{
  "n_layer": 9,
  "d_model": 192,
  "n_head": 6,
  "n_kv_head": 2,
  "head_dim": 32,
  "d_mlp": 512,
  "vocab_size": 8192,
  "activation": "swiglu",
  "norm": "rmsnorm",
  "norm_place": "pre",
  "norm_eps": 1e-06,
  "positions": "rope",
  "rope_base": 1000000.0,
  "rope_fraction": 1.0,
  "qk_norm": false,
  "attn_scale": 0.177,
  "bias": "qkv",
  "tie_embeddings": true,
  "parallel_block": false,
  "init": "normal",
  "init_std_qkv": 0.0223,
  "init_std_o": 0.00527,
  "init_std_up": 0.0223,
  "init_std_down": 0.00527,
  "optimizer": "adamw",
  "lr": 0.00174,
  "beta1": 0.9,
  "beta2": 0.98,
  "weight_decay": 0.074,
  "lr_head": 0.00703,
  "grad_clip": 0.5,
  "warmup_steps": 465,
  "schedule": "wsd",
  "decay_fraction": 0.829,
  "decay_shape": "sqrt",
  "final_lr_fraction": 0.0,
  "batch_tokens": [16384, 32768, 65536],
  "seq_len": 256,
  "doc_mask": true,
  "train_tokens": 187400000,
  "steps": 5079,
  "dataset": "wikipedia_en"
}
MLP neurons of a small language model. Each row is named by its layer, matrix (gate and up: input weights) and neuron, and shows model dimensions 0-191. Each number is 128 + 24 x the weight over its row's rms, rounded and kept within 0 to 255. Numbers have three digits each. A neuron's up and down rows have the sign that makes its largest values positive.
Before each neuron's rows, "fires on" lists the tokens most often at its 100 highest values on Wikipedia text that the model never trained on.

fires on: " ft", " than", " mi", "ust", " about"
L5.gate435:137113185154126147127136143127128134093105141092125105124083103095155143110109121136096121128139145094153119104130125131115144080131098120126135140138103136135123107146126133117163137113093127148090185079103121123110115130144149117114177118159126133131126116121135124113178144149110160143083123104144130106128176120165152143134097140110097149146078141094173128102105092134145062183156088131141132105071149119182110122103129140172104147154140133125140104145135113157126120093105138116111095112175150109084161120107122125111154088114196160138145112118122111147111104123140129142
L5.up435:143067131101174171127148071160170135155128114089123148130126122139129155126119113172169127149112134128096135146153121122165135116145145090113146142153107087073100148122156115120098134149113115098097134155090115138115159127104121109131138072152156139149124113157157122064119147151125138144148134140165166118120121180113138092097137147122144116104145139145175118099137108123151080138128146137085126158086156131103107123119123162145144124121159158171156152155123113118129081123096101141164068120137132110102109140126118093143103118101106130150120121096129172132148121107105127132

fires on: " You", " music", " There", " work", " Women"
L4.gate189:118158127153129146148082111113147098113158152139117137127099114157127091133184105187126120130110155159106124105114188116155114152122117107110158104132118133091116118144133145119142133102107140110138150122046154166130148152117137122156116140126144109113148128170144111139093101132134130109143127115126099154138195164114163130137119157129165149158175154108120106162090142111154146098125160102147133122111135134138137184113104143083148147099124145126131111130108114144142148160083146136116105140175094103164136123144121170106110174119182112131141100117107111094112103117112078140
L4.up189:087151140121123098121105120097149088127104087120139124165102093151097128130164112120113103120094149166141125110156143076146119171166122082144138124107115124086114128157108144115189112146135169128159118115116132167172125138111160157107127107132120132113122111112113102117097146162155092118120147130109141136161121139158161104117097148103123141129134121129133098127155130142092151147153086135070139133132180120125126107138144162114102132104091141146103162149155110147134130187148138106122108162147123103150151118127107163118080109128185076075127161144140125126118092125150107168

fires on: "K", "W", " f", " k", "M"
L5.gate492:133150093159132145152141108110137158082127170104159141108148124111137120119136120170139127120132108150101101102114129137137179111135114132120108169142164101100149120135146143090123158146112102175117156190098172133110114132108161099110119173125144084133138135113120123123124108130124180146129078137083128100098125144125103121117112158093101119162098145129156133091125154134158132122107166117088142102123103176165081077106127104145134121137136150130151122117087111151105132097155156138121121121108134090159135093109132180098099120131061140112154131149115101119122109139107086152
L5.up492:150129124082138143119175141095092139091121136154167112096108121103109111144085117124120136102094183184114143112173129151105136105176125139131105133093131140103133138136112107106118149132126155158117080100123151141157128122089108109103110141137106151131138157169126181146111132158172092110109115141154153114112116083093123123133119121128132130151114117129144129121085088083148130150110150118121122121113136116095154150171090150102136160164094146132147169124106119159115154158143134124094124162152126155135153154178183105150147134159136119108106168140102135116109139158091161162

fires on: "On", " than", " of", " over", " On", " week"
L4.gate294:121146123099127133146117150162124150140139098150120101166135148118133078110118144132129105129115110155124094163122105150073082114120119149127126129133161129179134092113149143127123143118093123101104104106102110140129113153147116120164161138134107106091122156102161126133118122108102140111103149103131118163109135149121070106177108162151158140141102129086087082107140098131157105158133111109132138113130153134101094115108138153154127129131119095128172123077156090155113128095130141150178126144167137106122121136117128091091152045141177137135149138102104187176157123127114123114
L4.up294:126121114107102173147169147130143139143145146083156146130144152164130104126132121141144129182117137123117130138125130167145142138119144119122174092138115166174107127125130150119139100093107149121131145187121140110104113146148121128140088103150163068107146083133152161141122136137131132120167136114131132120089136111123132142136086124111128135079105078136148117092118137129154099101133123107110163097053157141148114165138121165148129105156108140157169137105163125175122144207130121104143153115146152153127113074151110125105152095140132144165156120118120157149152140104085115111

fires on: " o", " they", "che", "ie", " O"
L4.gate297:107132137120139172122132123112134119110180150088122149146108105136131109103118133164086127113140106108108097107190113114125118153206103153135131162116095129120150111111175148088146126117128118095110163197094155126178137093110110156132120100116102123163117143153129140136108103137122141135145125144140125111140119130155149142101144165145148147101108103102116137151142155130122135155136130147114122081161138160160132123112122113081108148131119108103139135167132143122092098102160157076100134145092153158137150125151142109157080107131090124114088102114096160108164083117096139163
L4.up297:096139118101156157112137122116102106130143096083165119126105138131154125091153119103149120112085131173172147130129086123117106144084091089082114173128122125112099155143136135163147097126106179143144123117111155120104109134104107115103143193155097127138162120103141080137141103124101141146123092140119140133115128114147144134110120100104145083176111127110154117138097098138090147145144119111113118117107183127106141147142081103180114106126085120121078145092118113141108134142137144097128152125123168105146120129118125192166119108147123139123098120143195111138107142109134120102

fires on: ",", "ed", "ition", "ection", "action", "el"
L4.gate46:085150105120139133123117137102146140137137184066130136137132135092153083160138150141097162161119156136139109126099100135151168087138143151091173107127095113122157133121102098148121090100091120119113107113131115149111132098124108150118117123120117137114150130096120110046156111131108105119153145130099133133108107124099164146135125122150117151125143110053141092154110124143097155155121138150095164128108136141147121131141115159110149148126149140128160175078114135187165133121115128145134123168090162091134125105115084162136127099124139163128182086100117151135145142151114139137
L4.up46:158172119174117105117110126124122112096148117074135148173138134174169137115128147174177129101134091177179145108109147142116116100118162133121123120151119145107127165140119144141127091156116106162117119143108123104134108097110077110102143111136146155154087107124159143111116139139110140187144165076109112130172137132134130131093145137119105167117096159097178165125111123141153138153113064090144132159114137139148118118116159137100128145124115129134162115167114156130167144139157148140125127150145106107151113145127098132113112097123135110063121168106100100151155101119119142124

fires on: "h", " same", "aw", "ur", "-"
L4.gate130:123135144103116118147149075128143075113120119161160126135174089093096142113079133129118127119101171106149143119102131132091124139174120110142117135178164097107094129141128094112130116183143132086165175099135109106141142138135140168141121130179076121186136092102112064137098132124140139117148159137120152112136103135090140095110150126129074157163093152125090103138178082121141085110092164145141142126106130103132128142128095146172157131154105141133126142117092148129130108136154140132093144138129129131113158144133154132130111120130124124156137094128133169150115116117145111127
L4.up130:109109100075101115121138152145146140126114110137133114128117118111134112112106093112133127104135145115136120145080152116155130147103135132079155106151152148137100123184137093124118144106094141105163131111135111144120093127154165131139164112124143117142149132147112133185134139145088116186119145175076116196152116084104161139128122144086107143181109126199098113118115098172131118146127117140145135108111121143148091147125130100191120129143157139123118124103123131141160131149087117129158083103129161160134142153123109135134120110151110169151136120146114118132128197090122149160

fires on: "ed", "leg", " Ed", " add", " Jud"
L4.gate312:087120089082113103122122092142094106140138161123117161118169140099125123117143181124123115108139087099142126142118123092136089089166127132113147151127178124177143099133109085147148151081083135150093138142137113082168127086144136126133116174145102116127149131158148132150118165132136158153160134122138156110121096105127142123134138155157109151111114081146151130164109138157150127093116151149141113144130118149139079141152110123133172144172107111142119148176076146156121101152132148108167099133106151127169142127140092115136141094176123143140156101121109122130172104143096139119
L4.up312:127088117127157148125141118100137158153152141129112123134117131148110136132113140118103165128116175075110160104118124100111133120065144128128139109135151153174142142148160128127147101140116164144121115100073178095134139110121080065139152115139142165099141132115094097125173149099134135169151148102126090125123158081151076150103078092133105107133121089103109147140115112126131152106105177134138094131142119118116106125090124116121107122160126116150143175104147147161113144091142078089106142141103113147136103120123125164102105151154105159115145139100169118157144093129108126144

fires on: "C", "c", " c", "mer", "Rec", " prec"
L4.gate331:125147093107115133128135084141111119095115100134129138118201133133128125140094116144126162100114115127103105116104127125142132135122110138143160096119155063126172157143118113147134144153123132168169094139168167125145118119106138096110140059120124140078089100104148150196141170134128125113109136150134168119134101157148149109116132110112158126115117138127100122099108093125123150143164135110102113124160168135116124160070132126185128137150144124156086169138143121160139116133157073128083098099087120108130125125146137133098150117147132085084105150102133148131119130115113128090
L4.up331:085092150160092099143082108100139133092124188090143109124159138176147133111132106144127120140162111136088145107156089148117119148111147088151115129096129106162156143178128161101092170145125161130186097123090157131086119120123131139120153094118128131141136178144112159102118131123081134116139114116070120130133128145131174094139118124122100125163158116151086128116116088086130133121099121156132108123091103108135143102121119106118127120137132108147097116141135146134116115113149171141140127092111135087114170098092158096098168115144142120150142108139102111133122116071132132108

fires on: " un", " Un", "o", "go"
L5.gate399:116111053105099127119109101119119098129149142151129145118120153119156169126116132153127120115132153155076126143168092153141117150171120121110115098117148110096077123167136153121169156125139160115134128101125098157116141114130135112141118106149152104118143155137084097147151132110121122083110132113075148123080143160119125115144108096104135121146134124097163149170139096118120118140133136100129136098146131140156123136174115155096136128126120153140109146128129127115124145123136126131110122120104148108139141089060189155142188084148162092124120103158110141143107084091052116154
L5.up399:116096125171166124130132139152112164162127183097099136140086067147122139147130136145136078118135131137128160140091115093145144084134117144136104128127117116116109140133131141139171088142120156129112142138127116134103128119124127136101158193149216075139131193149103110109114145127128122115150148118134110097135065114150116141183113109139102110123107094157167143149125112114116135133124133120115134154154093115128092135129181145164143138118111154127111102116124143162123121144096154102144136151119122101127114144142114100131132101084102100168132115166064147141150141127109105135

fires on: " out", "ed", "ing", "led", "ings", "ew"
L4.gate306:109115070154145122152137093096137129100124145110093110152121138106135141079154139140157086159138144105173132151140129106132118125164140146170107097116176083098132122159144151129146110119070136176135141121083168147090178126123112096127125121114109123124146113142119099167105134148101127123138082079094117115155138120150096121167121153143112115119142160120133148123161176142142188159103154104120126110142135147102097104137106128106131148129138164128123132140147109133148145141105135139095125132123087105133153118151094130095153098164180150087135153120084163154151092119143146137
L4.up306:112122148122146160139136090147144170107098151134131137122101119099088106111123127145132128131102135179123119085084076069112144141139107111133095146101188096138116149172135132092158115157129154133098167136122137133114119113110121130131138156103077123119145156140127145150124168167143128131153128168179127128150136143154146104140104162081132110136133122073095119083105139117116079112145130094156137112159102088129071083130118103127087112156150111153139119160142133115105137135131121116095096096128135115128106180129129092161095102132088123131136093123157120116091112128139134129

fires on: "as", "ed", "us", "e"
L4.gate127:120105086101161117123082143136114106132119130095127146110143132161144112149181150129154129109152105134139105098129165170137122148130163122114142137103114101144140103139090156150146180137109141177125134125128143139144185101148157169176105140141111149108140105121129088126125138092180128128120168140170133115117159137082116158144105093166100122153131158105149082117146156154174162139138121143115139117118104109090120112114137145119155137143145102137173129077127142149120094118158108142086121126201098117134129076132163152100134133149133169117124139180139130097133144146123129132
L4.up127:175117150123129146126158145144111148124113116136124146092159135115135126142083081167100108165160138134091138128154094101110146067124152104128102124141103107102105120121156157166114142129149108147109179149136106153143126114100131123102133165112150137105135161103124164121139123106176140140097121102128030129074117159093152101130157130128169097125086143125170151137145109136143142156151139134158138100132122141082148157138149120124111135127133104116143121102165137137117153178152113166132124129144149103140121131111163162112120153123120102136131150103085106155129172134115185110

fires on: "id", "=", "r", "it", "t"
L4.gate462:104109109123125071128097104143103143127121134114116114111109182111103138120151128137150145133079132125135125173126137123122147106168156141112168117130137130098096159171089149125106109069126143099140128152102126127149157115152134176159117118150118139112151085135128123119165144127133108131120138121096168198145159140142157108147115146139155133137112136128090127111104140094100127102098136144143158121132117135133103102155127185110162148127092172147095093135106183143121135135102096128146106114123121137136129146143093186156086131084136127129205109131084139090131104104139139158
L4.up462:133131139101154155149147139134099145145112169095145120097118100145120135129153116129141152118144126100131143111100149116133068152143155130161074158129131112113133172125113150114136104157135135143124118145172145169128127149157160091119136114129104124153104161158166178135139075118119125060154119137065103154132137118119100162155111083156165144112145155141118113144100160108134151093117168174156157142097111136131126091160142147134090109117132123149162179136144109131127127140107141128139113130153118063130154118121131116073140106100159122140174146100136145100153114151155097127

fires on: "t", "an", "id", "o", "unt"
L5.gate309:087142098067158122146106120177126126163133130122116139159151164139142119122147116115156104109148128115083143156114150151162111119182112143135137105121170158102106162120115134142128158140157112121117146128148086108095136141139101091119140083129141106133160178111137102136158140136126140154116139098117103163142099156119118124157134152153154158112118167117110112167139095101108133089109137144119124118117108094166107101106108176120117138129118157140125149118133121169121140157108122120134101180104130104180196132089107142132070139097143156163158092123146136131101115141071112129
L5.up309:174124155140183121155096091145124082089157143133125118160119165193132128124186100107162153136131128124113136128099143118135113114119119089145127182102082095084132161111171151146158115165109092105134101110106153151177122102156130131120122145134138160121116109106125110097159139115081108143160115151138124138146131141130109111130155158159155139172169126127152137127152144106114112109103126171126157129132143141113134144100137126127140146166104149126109154129127096134097148087084113159148124130133132106115094158135089127199124145126145157125184105114130102126138116122166130147

fires on: "ab", "ib", "akes", "b", "ories"
L4.gate506:123151130135150151097116135129144116117090123119099099097094132116145111126114183138107104105133098105150113111162105124165130095172184152128154092088128106100126087105135138137134103128102088116140139164132111133117143150103107155145104119109165094157150108126101111103181073127126175116153131124180113155091122102114108132144150137135140130112107158119144115112133112150127181140136122114180150146156154144111114141143149104139172194105167099142138155123126150179139111102141157150151117181126134132145077123162102118127123161126150139088110120131127137119094139116090100153
L4.up506:107136120167149112119134114138129099098143118191108167114105114107117125142171148140147094119164149111115142092134073136139111146104089112150094117113130172068163104174132130116146150099138137122101142137156119134170125070122137110131116136104121143127091107095076172132167159145082124124097126138108143148154130090193106165121107100100140103136115146126125141147083132089149149110153133138141111168131099122131157138131117114159170133123108131133135110144152125141131150075153118103099117188097112141144125131158145080108119157137116152138118119167141159117126137126163116133

fires on: " R", "a", "z", "k", "r", "ous"
L5.gate339:139107113134102166118103146141105131106106118123131174108142130118155108090121140074138086126148117097154083102125092140113128125133123152084184117169120118108136105146101076151128128106134166114115169115094139144151151153140117115184154137135119144153110048115167123090150145113158178080141151148135139100100126100112177162158121123118117135083106151088156147136153161117128148138150136139143119137156118124102142096128110144132128157163130151131081134110107088128123153154147117121141138144134124093147133143125110139109148144142129077127125108095117120101091169128077111117
L5.up339:164094157110143100132097121144140151136121082162158137109137112105100145112128142118113137182133132091126112163139106159127107180142165160127147137098110172135121104120114132105130133145155175097096111128124073179141114140144112129175121093182135160179115098140125133131142117129140145151138137094096145104115144102144156173154116091152112176099154153121150096136113150137148135096177197119156184125132144114143124087100131129112139106157076154162119128123138117157162124129143109126151114130119123129123112118103156119147111143127148140124107114152111144072147133166146136133

fires on: "a", "ö", "h", "-", "eh"
L4.gate261:125113175116154143123150093143140122126088087102122096101114115052124128126145183099111130094131148110116078129166144164106117119143123131160100148148121121117140120128088079159127154099162141137119147126168113161161136112127143142132119118136155156140142131067105115124113146078157147165099136123096133136120124118117163174134147122118155148094135092154132116114165123130126121152133124166153134128130139135098143117150113115181181135127121160129137126126091086184179104088119108127163094156089085154129135125117130098144101115103112097122143129136141143138120145138090163158
L4.up261:156151103070126106171118163117147091084137133157147111075122166133124168134124108123129137129077111117120103099103107063121115106119144155108098133116142169083114116133122130112096140170113133102163129085116094105121127112164109116103141129168111106146110100162113119139135085145117115141135115158183101127141103104133131094082128149115121165149123093145059090145127102131117101151134119141111157152131118129144154126121144129120116088137127111124169139143127086157122133114121151152145131157188114153145080108143129168144137150166125131142156139108145144123115093175114128111

fires on: "um", "en", "ed", "al", "e"
L5.gate402:138097113115167157128121112145146101116092132141100144121102097083172161151163089127119159147142105114090096107124159159162134117125174133146144157096156136097112145104132146139135168161146099114153107124120157106139141106169163138113175159114135125094125143108116134121135170139119160112143133149109129134111121097113139116166125116100175118107134155107132132061194115169123103140140136131139143169181116134121106120159121147139136109151166091150104138106069110123146129081122104117109106096145081120143128146130125168101148095116083156105115124117120120118118116182142130125
L5.up402:175121101091107106119104147116141139125092142128133149093130205130106158129094135141121134112110117135072127091113083147082127138105146092115137135159098157155141120129123154096078098120135139145102122120132134110151106109150122150135147164108155143102101115100117129105140119070139122133135133137146079107155113156106141143158160108181147105074107137096129136108130093131101120118083117101115103112104108165056162135081106086079132118122106118114122099125101114105159149144149150149142170117137125100127093123155114146109170102139110123112118116124107132136131111112147159134

fires on: "d", " d", " G", "b", ".", "en"
L5.gate457:140106119193115106099106088128133110132128114127151163153130124134147100132197127124136113113151118133161144120117138098097153153078176113136140126161134136169157115129144117117112113126133099111102132112132153095164154147158129105133092178098080141112082121117133120128110094129131145099119114121098115129152094131099114148139120126122079108101135094148109128117145138127160142128165137131124117123143030148135159135124169123112143115087140115046144101133075139140123126092167140124147137130127134163184134087103129134102114125139106131129095149133126134118133179149115115145
L5.up457:095134130141108109133137137157136112136132166117150119158088159156070149140080150112110151152089122125140147158144146144110089109131140138123133157114149155114080117043112115171134118133178103112139082159119095164104117147112085117122139130155151175113145135098106130144172162080122120152141143108088146108147105133133191124097125126150167098150128123158108104155129129150149125147101120154148097089108145136109125126151097154159091113131122146133141198121168139130098160134151163135110122151140120127131135096136165118125162137132109130153153133152121165128122103134131135106

fires on: " rel", "ul", "erg", "im", "rob"
L5.gate377:137152117167129144136136131102169140096138106114128127197106149112107136151116145152154106099152127093110122074155123175110123123131129083118124129145138164166139086135126144117148123126111108175089145138164109148151136108099177128143100145140143097144145074123086145122147149163091143137084133109130088132081125130155113100145128098123114086103118086103157109149114153158169133136132122125134122129150159127117114130114110101114111162107131131153143091133132117185144111128127170152126089153121128152074107158115132145106082121108069090119122111146152153108142132149098157153
L5.up377:130125118146139097132155135142138134116129117189129148133114140121105088161151159156101115112135126160121161107099167152087161137133141116178110162170135137129111100163143141130167119115111098134118114144086150172158174120154090112093150102149153128113100130119111115148146104179120124135147144108162143112142150122147095120162152099120141093167148126109148083112063105148100176134095121144127104132163147130138135117098131146114142125106112107133166161137149119133126096134198093147097108139129143135113114124144085102107124173125140132166142111111141153118173140086129122076

fires on: "O", " O", " o", "ouver"
L4.gate432:145113129124159168122107121120162144097087148128132172143111140150130137116142144113139150137137112120174128108136104137085124148143105124123148116176128099079130166107157139146110131157069128120127177166152158127104113126130131144124136104132148104146108112136144101138116095127096132135128143152083092118102115101111142135171126187166131180139111149103126111167067106133113173180156093113138156116077116112119117080124113104098116118158167133134112102137115156159115121088127166107121151142171116095092174158109167104113144133132124122111137114107135129104118134157107096093
L4.up432:106138144135108137161126141090138087159176096090116116124159150130163193163111148114130136107158095103085093106147148159102111187100164123096146132089125133161133119095114104135130089143131110131110129108111132135141131172132085146069146113141154142107120100084139130175156133122084133152152116122121121122136103143143107088096135138118140123169149095106115100134124120138143113151102157171140101126132149114137155105148135143116118108130128067106087134126162142140155107095092144124158120114114177128153135126172155124134097140111096110101139161121130161138101115072132117129

fires on: "ed", " died", "el", "z", "\""
L4.gate7:167130147127151113127161160132137146124137114146151127155086159105125162133159137126110155166137152119121119097153089129132182155104127164124167099127128098181133158106116114134123125153109100144105142093095136128166144141132098131140132154112101152133177105154101084140135098155120124091144127108056095128112154131102124140161140118095154162123114111089102108182114088143157160126131146149118169113113158120121103119111102135114097134179144123177156115159140146170154128074067132149154103126096137132135113137107129157097130150128136128149150110144130103152125116114084153128
L4.up7:139145118147149108144144098121174118142129131080097120156119159118091115157139189115140108146104118147136100101113105117116113115150127143132162127099136122143134097081089121173066130134114082122159128138127140132142159132140088111118142143109115161135145169150182082133082131121162159147159139126137115109100105137085158153145167122148129127117129136113139095115143146136105159130114153112119121107135137096093134175145160127044145148154125166101159172131088110123154120101120144130140104143117127184143137142169125114131123127141127163150135119119115158141114109143066137090

fires on: "k", "t", "p", "z", "b"
L4.gate293:162095128094152122100128127127103099104111106125141152118111113133185145141076146134133134139112094107153097103069126133120130104138142155148171107164145190114082139124154123147099115137113119149110107151112146126122157097139108070090127123200152102137130154106143129111109148106152136094123142113147148087097105104087143132180140116166148129129114162071094137093110117133111137098125127168105131164117104143120136128136115120146116100136126143106144147142092105137115137127139118145140119153081143135104156119134167118115156115130121124137130115118135078146176097147052115108
L4.up293:137074115153148119102135151109127144118120103112143119107141146146161121094117129075154128126147169109135113140107147135130102122119117113122141136148104135135141086129141108116113110162119163187081160140105132136118162091147134122117146123110112154142151168150154129106090137130123096124122088112062127126110125094121108160124113104140156117115120113146104122122147162105139122059116136146140157208111102108154110127128116157129109113121130153143122133134089112087142164095122084119146090186099119146112139099094115138119120139124132203093116173128140112138135108114083083163

fires on: "s", "ors", "ists", "atives"
L5.gate234:124090108110143161107136092149146106156091121106114123096103147166133108076116140132136146094143108118118140120140157160155131131117153134146147160116096131153167115120152150136152162118156129135130132149148134097141123114148150159127123132136123118114145082109147146173165126189119150155083105145103141112112115091165153161148081113105082132134088134124143090143051123110121134088149089167085138136151158098140079130116136164134136123133108152169204107181132123128105130129137097090123130155117120116122159126142103144100158107146119118137159120143116136122109106119099157135
L5.up234:110180159156103126122142118112205145145126140160094109133143137143084089110126105118128132111109129118163106170135135074140127125090109137123156131118130123097188158099134143120123091117119079093138127152120137101114127133134153159128088115093144115164141136131121088103101086163106126142130117161110107088134130087126143141099125148153165127112174131138168142131135152140157150083095109136158125106108139124115102108085144097188137130110170145129118149176154117118133172113106179095154144131147148141114093112147118137109144152128108140127141136117126136111075095106151130111

fires on: "at", "it", " mat", " Let", " Wat"
L5.gate370:121104086142150138116118140130132122176092132125087165124110185135155126127152128086132105158123161106116147115118156116094117127132123163110128136167158091191104103163142147111105079108104110169116148143128106124130123173147099166118116114107137144149122139116104138119110141141148166100142156116103124136116173116130115114131151109181103175155149149119106108149173155121128128105106159145115135117144150133130105099115142177104160175161135181108101132142157131120143158126156160151191105109149121172107114093115133133136137150120116119116108122120090107135128111081099084161
L5.up370:147111107113154141125123080124087097190171166150110125134100168146121127138144167120137117123160111134150127090117103123125119111148118161107123137088131114127115131135134118162115170147136152125101178130086145146143122142114131130114136168099078108097090118143167098132147150112139160142146130154146089096073127114132136106094159128160116135160168131138152129154151129157108152114156119138142116108102141151138125148081180091115165133180129117086136165128089116104091094138106125140146079122158124128147137101112147141159115144174122118107135098146102121142089131124167181127

fires on: "ar", "an", "at", "ol", "ats", " temple"
L4.gate13:077146124132130141128140117123112137136089090142151080133183132128124111150139139078123119140101155097159119160144094136127164114123115150117107087113096109129139147125099175100152133121091067109123139118089166145170100120129152119141096120110161107147147096113136114108137096152091149128137149134125194123123142101175116119064127141135133152145138168098122127113134088148127167143138087104123126129125140154159145149101116132174134131102127106097118139156155109131118174151145151121202151140175117153142111180114126127098138117133120111159131173153143144150104126124134131107
L4.up13:180126112175145127143145077145138137110099186141155142167118141117100118148154082108161135146136127107122103152100131119086138099128137095095115173129125142168109118171144111094162082066178144118131117139103129135141160120149089104134150157149130131120132117106175151108090118171131129127147104142135124153101135128136156099095128116115123142131123111113183161131121122136152088120175106117169146115182113119123128154113177116114105108140144124142125105138163106142144125130137131159110110123105116136093113125131170129100179161151149114134096097141145091131101144123133164172

fires on: " c", " rec"
L4.gate493:112146143139101143121146100104144145139112113104166124139124125104105127105125160099121180116151113135083131156159131108131120156084135082146118177123084125069147165148147105108132130129128101090140114103101145158114097120119124099136143133112092119124080100105118100122080087109106122100118119112133152089104152143110130084114096129147100148099139125091082123117102148131138103159129121106126150116135111156181123103156158119139152129120131080139117131182187136148151157120093118095141083131096114091150111083135092132097133138165123133107112126121136110094101142081137103149
L4.up493:108136093116129155163152120144143101100106126163098105121132130106134131136137135129117163073167105105113096105170123129117130157122168104156125133130128120104144144173108100099118163122149130117140097110134177133125125111132134095155134092156126141142160110144113123095114140114091138100116129108127159132098122131134125095158088069138119151110104152110121145086148111144124134157158143111168131147123129180156086134169119144103167183152171071128154112118190136164092135102108120090117150132113130070159132161128145109121103146131127143092111107137099110135075113097128096126

fires on: " On", " than", "On", "in", " to"
L4.gate341:165114136118119102122090135157178130137113117136116121168148095145168082167143142143076141164127133126129138123109148118111103149158128131115112122159167135102145114140107118141121095153085144124096115159076105129164163117115118155126146106131102127126127132119177174106129121146134180123103212094136154142129131151116104072124089172158109120067119092117139115141158166146082098148129152106130132090116109136125118084143154154114133163116128107135116139125154146127136113150139130150154077130121120153111143141159134112120159118088120145119134080130102153155142133112131090144
L4.up341:113127103155103177126159098119078135162141106124142110148087134123111142156126143175147139106085119157104102133102118109115125105144065126087115124155119147157152131123176157163103100116157131135126117153136152145098098142116144116120155165121154071111079101088135075132110136087153167149111108124096124100143114117099124123117136104128118110144121110122067140081152102142068108153167120108135092118120142159077146136108140135129133123137140130105137117091109107144163120147120103127129124184164124157111136110105080118129159114131157121117119094118163147127134131161122148154

fires on: " sc", " Total", "sc", " Sc", "ph"
L5.gate130:125090109097167141110129073125122110115114140162118183117167111111159155110135181135107116152126155128127135122129106126136138157114111166160146107149128088128133080098173110102149143138130172088114087139115146116184153074110141112106113140117099088144091109122104139153096157169133130126136148146097131115124095129151102142119113124174124113137137148155118100111132118153157106117154114138117143128143134182137133180107137115097137169147110129130143135149139153131108127097166120176129121143124113103157134140101112115124145144135144141118159089047058134143105126146110133114
L5.up130:144169102069166117142169141102157128088170139160143122137188152091120148133171135150155105103096129087128166089112115166107155119097084141173135128106159142109132144104123115153143170163153122122151101119130201135136126104107111103119138128153122164079124123113125086125159140130118116131105140134100116148140110117138078139120129111126151071168107117144092119117117079161155134133155105109176155169113130137111140121143141135104109116124138145153150155138142122121102081101120126146117092134119113104148116134102116135098099095154148128118112136114141118109162110146134168110

fires on: ".\"", " known", "\".", " designed", "\n"
L4.gate318:126088119152133103161095113197108125132104134094141087171128112104145136138111116096141108108125134134063100150098106182119122172164172139158168096138112115135147114140124124134131166117132125137103190151120158124190132102140120128136155100124095123107101113127124113124082160152140151077096138149120113147140142114164167117086101146091127131143110115128109147122147117170157142096117135164158118122177153123154126138143145154168160136146107096140165126136133128134142111145110115135104143113131183131132150124116118138114122119124081154164177116116121120113105123144080139159
L4.up318:150108127139110132129140120141133126145113109123128115131155109129121134102123124131153087156167128145124107189099141187113102172145151174135103146119104102138162151138115172105150168146137140146116161120137131160162155100115134111143124144108150066129137134119146106126114086097104133143118115118128157136111130102143129160101126160149138134138107169130101092089137074157146150109098105139078138114133111142161162185173133110155156132134138120130131112180106133107129115131105140070089152105122145125178090120115146150095145141189096121153143173122147137124121157088164130116

fires on: " ex", "o", " Pres", "ex", "Ex", "ago"
L4.gate383:151106122133109152129095046089130142144138146153156106131139159100163129121141097161095144116146128157107146126135100120128155165133143117149133102146128155121146138166160142118144134159112133129129125095125128078142143087148103139161123086067098112105102159127143141128130113156111139106137159146110136115106095136148093127121082137142108115111084143091135110093153125154085120135142124118059111127150078143099131153135113102121119117119125116116106081130121133148123148094112109114174110138121132115138123090115103146118093043092131123137066116128121121119140170112105168151
L4.up383:150100100152107115160121118137139136122105073115149104122116105135156136146154114143106133114189146167148147134103113123162090163123157098150136104148117128155150124145145143134105155147077104102117151140148161086102130101120121159143129143094136102147129104101162148113099103145113186092155135110138140173158097128126091145143101121122081144096098128114106147116133156136143133115176176127133119130158072159126156109121125104085164110125164141091109087118103123096168088117138113126163182102145162123143117106142081125114160129130137142130126140093131104096160150148117121133

fires on: "ur", "im", " Sur", "ul", "as", "un"
L5.gate510:140085126146112157147108128155095127094144138098104154154108137107127131120127118149120098088120114082090147055118140129099139159096110113129139138163108102150087180171115136126139139101109137180162143153160118133141143115096107123159115139131078144118141125152104129137175149113143132133163134086179071121101127137074135121141168124109103158108139093081135161128150103123145114116134148114141091136142143130128152165095124099120138134149093148118141123195120114132137149151131125125107117139143136157149116116152157184138132094124112100136088113117109103152143169103099120094
L5.up510:109130086151162155093093114109175163143138169115145106108122190136118147120131139128120073115128105139103139077173106158128165162111115165117127140149082116145095158131187151103105132105167107150095153134114092151126157119166082151145111122118140132126170127097101123150122148118152130140103126125131136161101160147077097123131134117130115150118124153125105139129163135125109124149122149123108140100101134123128137108141091106110111111150162101119135123153117168144127147083156141123125130159176107102130161058087156151109096148113121172141113114147140107133171117109105135134